From a checkpoint of a small transformer trained on Wikipedia.
Size: 16 layers, width 384, 12 heads of 32, MLP 768 GELU, vocabulary 4096.
Architecture: LayerNorm before each block, rotary positions, biases, untied embeddings, attention and MLP in parallel.
MLP neurons of a small language model. Each row is named by its layer, matrix (down: output weights) and neuron, and shows model dimensions 256-383. Each number is 128 + 32 x the weight over its row's rms, rounded and kept within 0 to 255. Numbers have three digits each.
A block is one neuron, or neurons of one layer that tend to fire together. After each block is what it responds to, as a language model described it from the Wikipedia text at the highest values.

L6.down178:150142159167148135122122134136127189145044078119132106113149090163141141100141114165174082170094101200105074150100114099054115149087092177125077119093170136158085088160071051118092071099091104169109153185131115135114123137030153135090148174079125078115106179121161119123100082124112136070139138117151073104140124148136130142140186141174149116132169154095109156133130162100103098121162
L6.down232:130166169182132072151090120101158123126097090116144089127055109097177148121128055139148139153126157139087156110137123134085163144074076087130168185081126135089100119139179104174096105129077132214122135147180155127104110133121097123155146091086121094144153171148142144144168096110178181087172136082154073090132131061085179099162107158145097135113106175145154094102106137132157149141080
L6.down247:057088182123106070139100118203106108127142112143151044146070097089059134115114159168113144158146119160107160146095102108125125194115113125089072126135179133116114068118152176116083134142101106179165121122127140118118125173163037132145106109148128108164088105181159093132119146153155088162080125135207105090111121080141172089114089112102122113122038091087131148079116149148083182137106
L6.down364:148102119127098152133098179126159134119061099139192111107160126137108125076155177079116156101134179146096075122174143194085092123113126187177143133135137140200136109125181148162058070103074187109093081137173093120169110174154130135122072139168157143128097155086173147098132119149174157104047126174096150137128071126102125095138155095102140147110129104091114162136136089129113093133107
L6.down367:154138092123109153148126063122098094157166204126162145117114121145121083137104165094122129162097109117145051063139090125078140150177129127123083046150084103187160068142150094156141084155093144155068093118073101107148129144075145128134123146165203118179129109136176110103129141163133175150133141086097148138093136097104098120143067137151171197080117158121163113017131196188114176106135
L6.down477:114087131138172143130099093157188105140093173064133128173136121093144113089113126102079071066128128155109171070141124143142141216101177150166114105097144104154176198167147084133118145132112168138156093129116143167095129123117108114108092085173082150109136143089142118117099169123120116147148146125139125132102140136118118082122174117169063150160048139137127096121099111159150191115116
L6.down504:151093110100141188186097183099129118131161161121135104105149144075113155086117208151169141142132127109105164093151149135160122123109081152143223149106145120098116161152141125104147190173105130154177113094125118160139120127124024123180116142130142154118148161112160139135108180105071173123118133136163096157136128131126113136154093145078068135068119114098159155147036121105125159135122
L6.down563:112184085143164159111144116086113200191148087111138120043190132129148128095190141145118149138116111131083186135135120154124156157084156073163118097078128111105085144136205121082128142139146140146109140132078131073143121053089150097111121144152135057167115110119118161107116140142089085090115144083122138186134143158126115113122140153127103101148099065103129118151149113177113148113112
Connectives joining paired items. Conjunctions and linking words between two parallel terms, such as and, or, to, by (social and economic, two or more, Fifth to Fourteenth), plus scattered mid-word fragments.

L10.down374:160085128134139096084131124229144132177116109110136160176098110144151153162094219140103091149059166142128131103145129175093109106108161126106155149119122160143164106062136141156072075088137135102127133105168157156089168124094070132084130069157073145105141138102117152059112103159164146100127161155126103160160104083117113157091122087121136085090115150171106135099106104075117069125112
Mid-word fragment continuation. First or middle sub-word pieces of words split into several tokens, often verbs after to/of/in, such as ret(ake), def(end), repl(ace), Vietn(ames)e.

L8.down10:136115156125141187106093173098047183110132155144119089138092152065118125047170183111123186111100158113125062059196150148165102126121116154126158133072073172100113115161125090125145125088134145146119165150131147106123149067120134126100120100112138134123118074158166122183127126199113115168208193150106143144111130101125155084215111121215069127176110142114143058142145103118151080126113
L8.down102:125162060112097084145128109099157127117107147103151121161124170083110133105080149120124127086100152080092140125098107172103141090128171084122085156129148099150122113134203129162111101189103142188152094134155152082191138181116113148120161178125130124154144111094136112136113113166145107134077144117110196127122061135060150137223194088162039134146126117088116119151091057111126107107060
L8.down150:094178091118161161129130127204132171117171107053138130139113087103146124125150136207139119175099120104117050036119131153145087105125139137118168144125166087155101144124096106127133198143094106127143112123132111134129179127127171132088124124035151176183158117088142122088138122130148142091179125076109115129191126150169157160157157091115174102127183113170176068034043147154125139143122
L8.down261:135154169152088166126144181087105131091149119162045135111131128098146143103106083110096094151141103115131157058148107108170112088129138102160120132163101135188139171077131118134047168045159071214148142172124120109118164127156101142154144124187135158141161060133140045092102133148117082107106052115085185091100124116139061208156062174163134086106090116140135076141099161151068116133105
L8.down314:077183110100138156092131132098153127105159096103079096144080161122121115149164140124116163128132083178038074138117094133101131094091145148094104115191064143110146153122129135147128076142116150145119165132097171156110119096156134104143108084102178138134105113129107151096170099124156182131169159181164130114130113148095226153143186102097135102128129081061083131102092139123168105165160
L8.down318:138099164113073079115132087173094122110141132108119113153124146060110142139159085129085110145133107024123124082110125158113093132183080150126048173097099158141134125141087124117139107130166119132153097076188077199165132118121108084136073193058108188178146144114127187133128058131146133111104135119099180172104097100113092163123146141165103142149169158112107127152126091126093133122083
L8.down438:136119136182102128130123126161177115112148135143147145102152179116072174156159162162068114134055135103116096097093178121113133116098115178125068110132130075064081116073051162120090108127121104103099165142130175110116113079154058124213190127119133106087118112089080101152136102103150164113183157102106209126122131127099133135155123129185099155114115086140091064141203114128109189102172
L8.down533:137115094057078123079111126139115177171115115091133138121125157152123092154076157116086119101076145115042161149126166117097148109106140107159076106152080118140127143123096105125136136164152121145132141149109196162152129108132127121096160120134121132069118170114144117084165157097117119103157100075098131169053138156128084091150164123157129203097091120125112136077066130140123126091102
Mid-sentence clause-break commas. Commas after a completed main clause, before continuations like and, but, which, damaging; also abbreviation periods (Rs., Inn.) and numbers after dashes.

L10.down522:151102132115105130167169115142125133139150161073116158131137103102110180095131092204117079122170183001101100098127091138154132091108125146138089165137118099164136153069089114098101105111103143140095130200131163100155151102127184152139094085117128126135116066093159111094152047146158125110081129115094175129145069132121089078125116124142115098147140156130161100108062049099115109111155
Mid-sentence commas. Commas, including ones fused with a closing quote, ending a clause or list item mid-sentence, e.g. "Shinoa, Yu", "insurance, underwriting", "decreased, with".

L6.down83:119136104146118135104109053157141098156158077095107105133159152146122135170163135149113128088117123093116152114121063118096102152175124070172099116116061095099148140118105166171114175164135169190144170098145139128152107065090191128121122118164103184119119105126172083074054113124154163094191098081153067093108145166105136139097135092122169166163104178164118132133112146109157131096147
L6.down122:147136109116171120110086123111105119088206127134109145137130108099103106086149123123152130111073165148120119126098136094112160183169116103112122198118126155145191142102099129095127089117130100140084169127169102174124128125085139127185132159155201072105100150110074184131121118186127115168174064149166180094112171083093111097158132144098137115202151150163091089147132112142124116146108
L6.down230:125143151146140105084102121105148146090140137111138160121099123132185094100089141118189078119144146080163108042154118139108147129057137081083133088159100174146117142049104145158098192135127124167105109121136167104063132138093148094100144102114124178115179126153076137111093069119104087076108110073137101107144152155063146134154132152129126145122160154147061110109072121074123168176128
L6.down319:139153110110109150142160122136098103076092097152107091094139146113160114091088148107163181120127170133097068161147068200094153099097150152175141086106142108103095157155173061097126097113126106180129156098138169158094150203102112152129138098122129169088142077156114119123151215096105163125158092109126126096163171122149139156091139071145129149101159116066189134072120168147104115144139
L6.down383:145066067093140164069137154162174208151175158121088121130120102121155095099113148139087158148160152135111140098082139178113113109203171115104120150049091111120118114094076164096118160126126174080180116155058147109100094113123201143145120103192171105119125064164138072112140111137166121160160089145174145073119153204072135133127085127081124142163087131146104105062142103119125140036133
L6.down523:132130158175162088085098128131134143108168103143172108042074098142173154079111107146142094116112143108122161097095145136124179081103140134230110085139115036121116178170155148095100129130143157172157125068115182135095121182077109105164113046118122150117144114179133180160147146135092152104120156124173141105148130163192118095102126152128084203151125148128102123106132102131117130126158
L6.down580:125158082137160178112182115123113109134168131108130170134105074051113094146179157141076129146120150152117069100116162133116200082128179162113154132160092095092107153100213140091189081145109073119096150144108101202146135119143240197100235173121204136188160124141156151184182123159138116165128124079120129111156133166164105115154102156119172119171148127159077136065090131165088110126094
L6.down641:088144157114144097129132114120170120110150109091126062099091116156073097057123151107135088141119174088107119142168152153082116086159149106091182075115144208124112115141101147107137171104115143135166089093127158161148133093123151085139134099125140126140119119089164154096134109172158088155141130116105177096134143102110165109096134140144155100141130133079141108036093142195114173120121
Comma after introductory phrase. Commas closing a sentence-opening adverbial phrase, often a date, time span or "According to…", just before the subject, as in "From 1968 to 1970, Tetzlaff" or "As mayor, Finlay".

L10.down21:127118133122164162189105124047143191130125164069087103159137101163135092168132123108149127107074187199131190140130148158116087089165166172112082156115151165118113116107137087156085176093161163152105161149178095145199117151091134113125150175114118145149151179112149152193111165112127127136128126121099114119106072143110098137110151126120138125071078150148102129134174148106136136141114
Word-initial p/b fragments. Word-start pieces, mostly b, B, p, P, R, split off as a single letter before the rest of the word, as in B-ranches, -p-it, -b-uilding, skyl-ob-by.

L6.down42:138099118092134165092109123140096181059088120215092076109138110087147172105123093153104085119135096140147129118094122088145163128135157135141069059149107163067174099166096147103122139113096139157141071104081134181152158137084220148130189145167135125155160109151113133125108125108139154159121174143096129116067190157143098130118125148127102090169129054141142074053127175194087161166178
L6.down328:158109139046099078113129097096090152117155097119104098144228171139112085105168139084153139105093101132139112133186095061119144170096139160117089133141156101110119112050144113117110169113128100138148160093150189080128159076126143108139163116157183151121166083095132170137100151080074170088125093127082148127120114126112101156150083176117104114120127111103112169115090119138128106085103
L6.down342:081111108116139135129152151071137081165142150145118156160091177142089092159113068092189176156081164120074122078178108114112192144162129159161163141074047108092098104121107112155168099113106150111101139144127152159108062164097123146104143123123130110148148135179120188082091134116152141168143083135190154109172136147148117145166129151129114166143107100222112117140152070149185073146134
L6.down489:144134148189129088096132119159150112173134138170087109069193138099129105147101155122151150128124107160165184090066130111076173105081168161144115145225144144139130112202079070142112093143133153052069131120135096072132096096133131112121147085160134120179212097093139165172103196150074140183068157097093143166155162096089168133128143153153166132136090141115077117169110122111210119115171
L6.down500:111168160127071113099161129125091114071160076153116130150161171113118116126077106119149071096101103058176138087140157120181107099087132144184165162209126143155196204136132129126118104095108130163190124121134088086126104134118142175183140164111043111168118095142128183123168148118155090124144111120158136173098129101137156178142122106131151104140106159112111122083105127121172129165118
L6.down539:131186120121127158112120098141100125153126176164088151181121150129077102130126107151183154112130084102108114137162159137132170063162136139106156163090160146154079155142112097168138082150155059123160094137073127083101146134150147148088127153105134126098132131116146106110139132173116126104137124099084106109151172109133142123099127128129132157150139143082144090086126143105111120097125
L6.down743:139093126100128125081090146210212156140149096150086096146116146115173141092142097181145129155165085110086181096148119157108116149127101051160189119055129166153183165134165093149137131119198097171125101175159137065127153124146101143135151199139081117162071094158105158144119133171114096104116161121173128151098110113162123104130123146121104146145099150108132151099129141126135092165107
L6.down744:114110105145137158136091125043143132103099138133080087192132164112119145094111153153158096119109095103132087127186105126168162132112075184115137136105142108140104102164070115164059123201135119144125149113084138119101120124135131138128145150128101128168110186117131143112136127175097177088100173128128096112118143149086211142094113135139160222152074155079178120123150125124108098137126
Mid-word fragments in Latin names. Word-piece fragments inside longer words, mostly Latin species-name endings (simpsoni-i, Lasiocamp-ina-e, musco-ides), also gu- in guild/guitar, and ( before converted units in tables.

L10.down437:093106095130093125129123131144107126132096079123135093191134124152141140169117092086120137133092105152101104131174097107171103102112117116137139125126198131130093172123140163174102106154169113108123165106127114077183050124070120151083163127082084078115098118132132122133147102124138138166153181074101120110071130122114057150208130133135130061154134098140121106091171145129082151130177
Latin taxon name endings. Final word pieces that complete Latin genus or family names, such as Vater-ia, Euphorb-ia, Sigast-us, plus weaker hits on endings of other multi-piece words like Ken-ya and Bulg-aria.

L8.down56:089135097107119165161156131089145145146091090066088128143067151118102175163121104048146113134099117157078118128163123183101116117094134134118149101092148125139153105168169139178148078056169114152159184110071194092107129110157083119114140079154123122092105151108108185157115129161113066122130048101166051150084112125088115145114128081186120150144130155198169157144072074125129142157134
L8.down193:142191142090183141162120146128130117190076148148130143139182138123148141166136137148077071108142175153098091137120100142115113149119163146118080168099179103150137192151148135125117104140145119095099166124168173101175139122144122068141150093121067100110114136132106171073139171092102137149131140120094160160125172108119108144137166122136117142156149131154105139179119096107182111107149
L8.down246:081142194150099083136124147103148117140139124042133163147103123144144123095134133127136124163149160115052167098138109122107152057180139148178092114120111119110139185130100116161118112096190166086178144122169139110190095102098072157131137127155136094207188151138184062076137132137149133131095158107085128153119077081137148153149087131128134114099136131170125120123162153115101138146202
L8.down304:126178168153122119219139110152146119153108133099152124145129117098141156158137162078166118153103143166108138089161122143126080101102170119104137168113120138090157176084150068171092077128160115173102095179114125110108149051151090140115079188133099146121204192144116133173164133095128145169090158135072089123105123146090147101076103137116112118162117128104123122185142116151128184115029
L8.down324:148082121088133079110154159102141117150162111091112119114164081154119133143164155134105140086096103127136095137151092217112097145151129094101177113152125162119103155083105117197143182149148108106158091060135140146073103091106131121142124092112152125105171141117144138130160074108137151166140166154118109166144094109122182144154165134144121140158225087165156186151153142113141103041106
L8.down349:064178090112112077101144193101145107104156157138105133158118099197164127127131150136145113134088107127100086134093170106129131089149159102167132061147132106090131112117153111160163158143119152140159124118084168182185084150102139119156160135160175148131122168127211135128131173091140126170155158122050145120133106148101095132175175124108128131111127090116113104160145119154159149150128
L8.down360:190092126082145186142165128153160110105115063148171129156108145081125087106141080148102154143137129135113159143160123077118151172138159102113125190107157193111108160070153159113158096144085146092099163076081166077171121116165100140180108146185093079132161137151147169089089182141127116179122098139147123167126116133159136050075110148177112070095116090149127157105095137129122113138124
L8.down653:114185155161098134052147126126093132092112077072182122095117164165110170138125171039144082106190114156126124128081105093101141122120208173096150118081165113175165071112157101151141141190143137128188198170080165106148123084105139128164161077118159091126126110189165156128180035108086143078138051119107135095096110081146174059149142076133133083117100132076073162074100088123182158083122
Word-initial "b" fragment. Fires on a lone "b"/"B" token starting a word split into pieces, often a compound's second part: un-b-alanced, Wheel-b-ase, guide-b-ook, b-orrowers.

L8.down55:143143138168095166183130157154104087171086100127108130116152172115130095125120128135146163217074102107145091161154132131099170087072137111129154149072116130085110143124123126140134119156130090123080092101174161148134181180103167070145094129134128170096115172114145159152133196120111118106136066187093099121125047101165125135060183116118167125143085147112157131104131083119136178107142
L8.down92:113112086095137149104098132098170145066110123183137200100146208070117139150133113154117122111112120157124081125125119137131100071112139128140139163133093111115177153142176123137124140082149149193204194207118175072204091156122107125141200124108042184190131077148107180170083119121125111076141121088148101118102109200100109188089131111149120108104091147132155104133083165109137110140085
L8.down105:148100122085122129164155178111139158088119130130109078155131101147100104086099149105110134138183157131151119140142183149075120158133120047166069130133132117133189118139129103128117122056137110137091134094147118117151139123176062083122102143138147043081135125121129141147127129155093105143083058115168156125185161164144056159128092182135092159151130128146144066173142153096076154141097
L8.down110:115092149104143122140120140107066115081198151109093110148102103107104233132082133126114126123156109117200176140145130137150187105137168159176130128130138141144092159145144089195131056095148122160120123145139103094129091097096177149155166196094114123074130103116121142146087149127153096097154159127209114160227135134139149143133086141172119087130152151150169150106107146117156148145135
L8.down188:159130114186115121181175167087165162128145067146126135157185092106110132116056112094135071152100102184158127101090116131106085169140072124151116112149177134093114205218160152095140138114073155129169045145177152112124132136149074132130103161121082137137103043132055113084147140129119101116109103135126111108046150134084097137091149160126124155194111104145073162112116160091130133106127
L8.down343:041155128108171155072137101132182079176126100117131131134193121150118062072133109104069173130133108152148118096127103105121103119137077153149117111128127139122152150122108139085136136058156117079109135141102081127115176232172075105103158087077110157125132129109110131146133157110173225141061120155119110078132119176185084151082108156170145143114089118095131141193179162155160112162117
L8.down370:152119089090071153118156164154174144124070188181079133106104061068155097106175099063138113130158132128127181087093159115115139100150128097110127153161125122139125129121174146183088100083165104142128099130127175137192136145110126112070139147125098162173114130143148096104107029138183136106130082089110175084173180100162106179071155182134054139131152142138171172142124156093103108168141
L8.down754:133137164130134124134125042156142087191142083106105142154114144045159121143124158139182115159104156156153084126121086101205156123131135130123081134121146165121139163153171147130122174132127132063142124087071138151135124132120142120110096142108091101134105185127110166175158134170083059117106120080127172131167115127164148059089176211151128075098140142089094132109134049107137151115104
Mid-word taxonomic subword pieces. Inner word pieces of long Latin-style taxonomic names, mostly genus or family stems like Lasiocamp-ina-e, Pediocact-us, Croton-o-ideae; weaker on other split words and foreign names.

L8.down2:167135110122141156160112102116122146115182124107164152127145097111150116091087101136121120155136118118091139124149097120148151103207132069116163110196125126131051120140097168086088126076135115151185092106112141092175140087137216105146148145157098075131092163165205109157160076054078126099163146172099118087184124123153113120101186124117133138151093095119133118060100151138103123140133
L8.down95:094116150213118143146131109107161119144130126127116124124174160140045168156114129112130106163136118112066219107199149126083127115141164133107107147139095119113130162149088164149140079095182160126150130061119151126166139181106089109121151112141168162170133087138124136148135110081159124137129128175108155084041120142148181107138082159148134201125144070040109144121117146144124100186189
L8.down119:179109124142130106124093149104104100131107147092094067134124159068139062125155147106177091126172104129130095143138128127096195096149104117069155188043110119137115102152162162114081071130127082101130092138116143093099151148109195086078168149120146136146133122098198091129147119078155132061138083086104151067177114090132149190068163148131081089160167121107128053115117081154165130180082
L8.down129:096142131092107183139174127152129112128174148078123132080079136157116137128131089134072123089087135125166095098087161128104096142095130081105122142116113105121159136091144137065102094183111131204187193109104123181128058097090132071183071078145090162126149143157101160107131127193112133201108130127141197188112088147140083089093130141104145116151113132115127061095100093176161154111112
L8.down447:125085216110142118091110112108209129091117123148129122114229159108123087142164126116123141113114127126176116110089080140189172150020137104093092146124130164127155151129115125071069152137159125141056118054207141134154152128110202063161144138124163111103136114164113147107170167085118075111163110122148081136058157134096128119152209164135107153158113104102141081125148153140076173130143
L8.down474:127112123089181098098131154114054164082126167149117137178121125202201092138122142143131104102130168148107125113091130106087098117168143121122163191110135116081108111116125112095130089082124136093136105128093155145126070147167156093073160158135127129174190093139090127113143087140139163117180103115169086121099127155120064133112132137105139105140063130173099123137164148126100140163116
L8.down557:145167237161140144169130129114113150110212103135128087117152144148118123109151131108115126107102142114095111028127066119095094147156165135104101120158093126100094179130116118110079184149143188123138172121072118121152137129142194103178100078111141179088150094087141131200087137119119127195171080128169121093092178114120146044046150130107081155101122151141135096106100085133112074123111
L8.down608:081170184166131137143139114138094132128142172067120115132184125115144113192175173138083138139115114162145111144139121105130116048165105201125151132187094109112141131130073139109138118113108044175195163116096107136185174092102143140183143106124156099057111166129117148118124128155138142098125125102085149119203146118117138117146125126094124131141106166136119122142085122147128175140105
Word "to" after verbs. The word "to" after a verb or phrase, marking purpose or direction (bribes…to, plunge to); also "to" starting tower, toxic, and sometimes would, with.

L8.down106:180121117102122139095117075069024109081126071053123135051136176147153156055166136155218159124119123120114148157110115171146064159081128141152090144166148105106141108160105185204106141131133097143159099084106157070158108127131125082182165106130112172137152122199127198116162120134130183127150141154174159168149130131122102120132122100045146128128049134143119159146156128081093109154158
L8.down147:133118103189118111158107177103109166048127129120182131088178214141141159165171121093096104160134124124108162141138138174175073073073099116065095147123124100139168124132166147120129123117160107136152140155085127100111120071080098100101132144120120126153098153164191159107143073103137092175092152122145104110148135117083125105130108130090127092091094174158123098099099185093116154148134
L8.down163:142135155120129119078061144132111132138110095114130164113059086104112101110153105160172126148095150158139126154127087107116107114109164031104095195141135132231138131112147112107107197100107135144165124054116095132104139127173108237107135132130095186165159104123174126129111126077188082061088076124079133138092158170161091104131182098164114127113113198198079138117139151131111108104101
L8.down245:088152128117078115101129107110161158146166187156136146133107082110140123143191100182083160191117119101118112153104155162078110150130114110102138152172144118125046103085072146123139135125149071159117147197141114104119104116139090132076137110107148130086116132134177130112152138140142136148146136102069136067060091165148090141149106138054118089131140162146110123137154126174103135154159
L8.down413:180147137120120122153120142165142149198161105102122135103122121142139147040193070147114128167134099147093144111137195080074097158127139130109106130094183158118097165159151150139126115147129076113135137175209164125123162136108113134147075094116133087124149095112086159115123148122111147172139108154138126099103174141091085133070130184103149103096164127126092090102099070130140052131129
L8.down431:151073119168184149146155124128125107141164130086173108049166115131141169053098077096127146164150104121127146148165126130091067107102118134120124138140150077070134153123096093112128161138124138114135197097102161156131094186106072097105123155127153124062162078146144132102177128124149137115129156176110142113114120123156128080104110167059129133121126062146166098119180131098132121126070
L8.down593:068110153159112134078139177111138129103131143112091077107166190102182164149175147092184117142086083125134174165145105098097095145072109126143059125105113117116135122109122134137116194129157098143138139117104121110148112083145136142135162146152105144115088135129105094140120138134093146131142108139078115120116117082174146176150155077191111206155072130160129101127137128067109104110150
L8.down748:086096129142114133131093127115096152144116119135061145081156127068089149153133135145135147150094117109158097093113067102126103181136128111150137115087162112121108139129090069121126108115174157140133122129121089137129137128141122167217149069119105157111132135130147171109140189183124117135131061082150148060134144146151161097096147063161142134107118129070124156115120092107188137079170
Mid-phrase coordinating links. Conjunctions and commas joining two coordinated adjectives or adverbs before a noun, as in shy and quiet, new, different, mixed or average.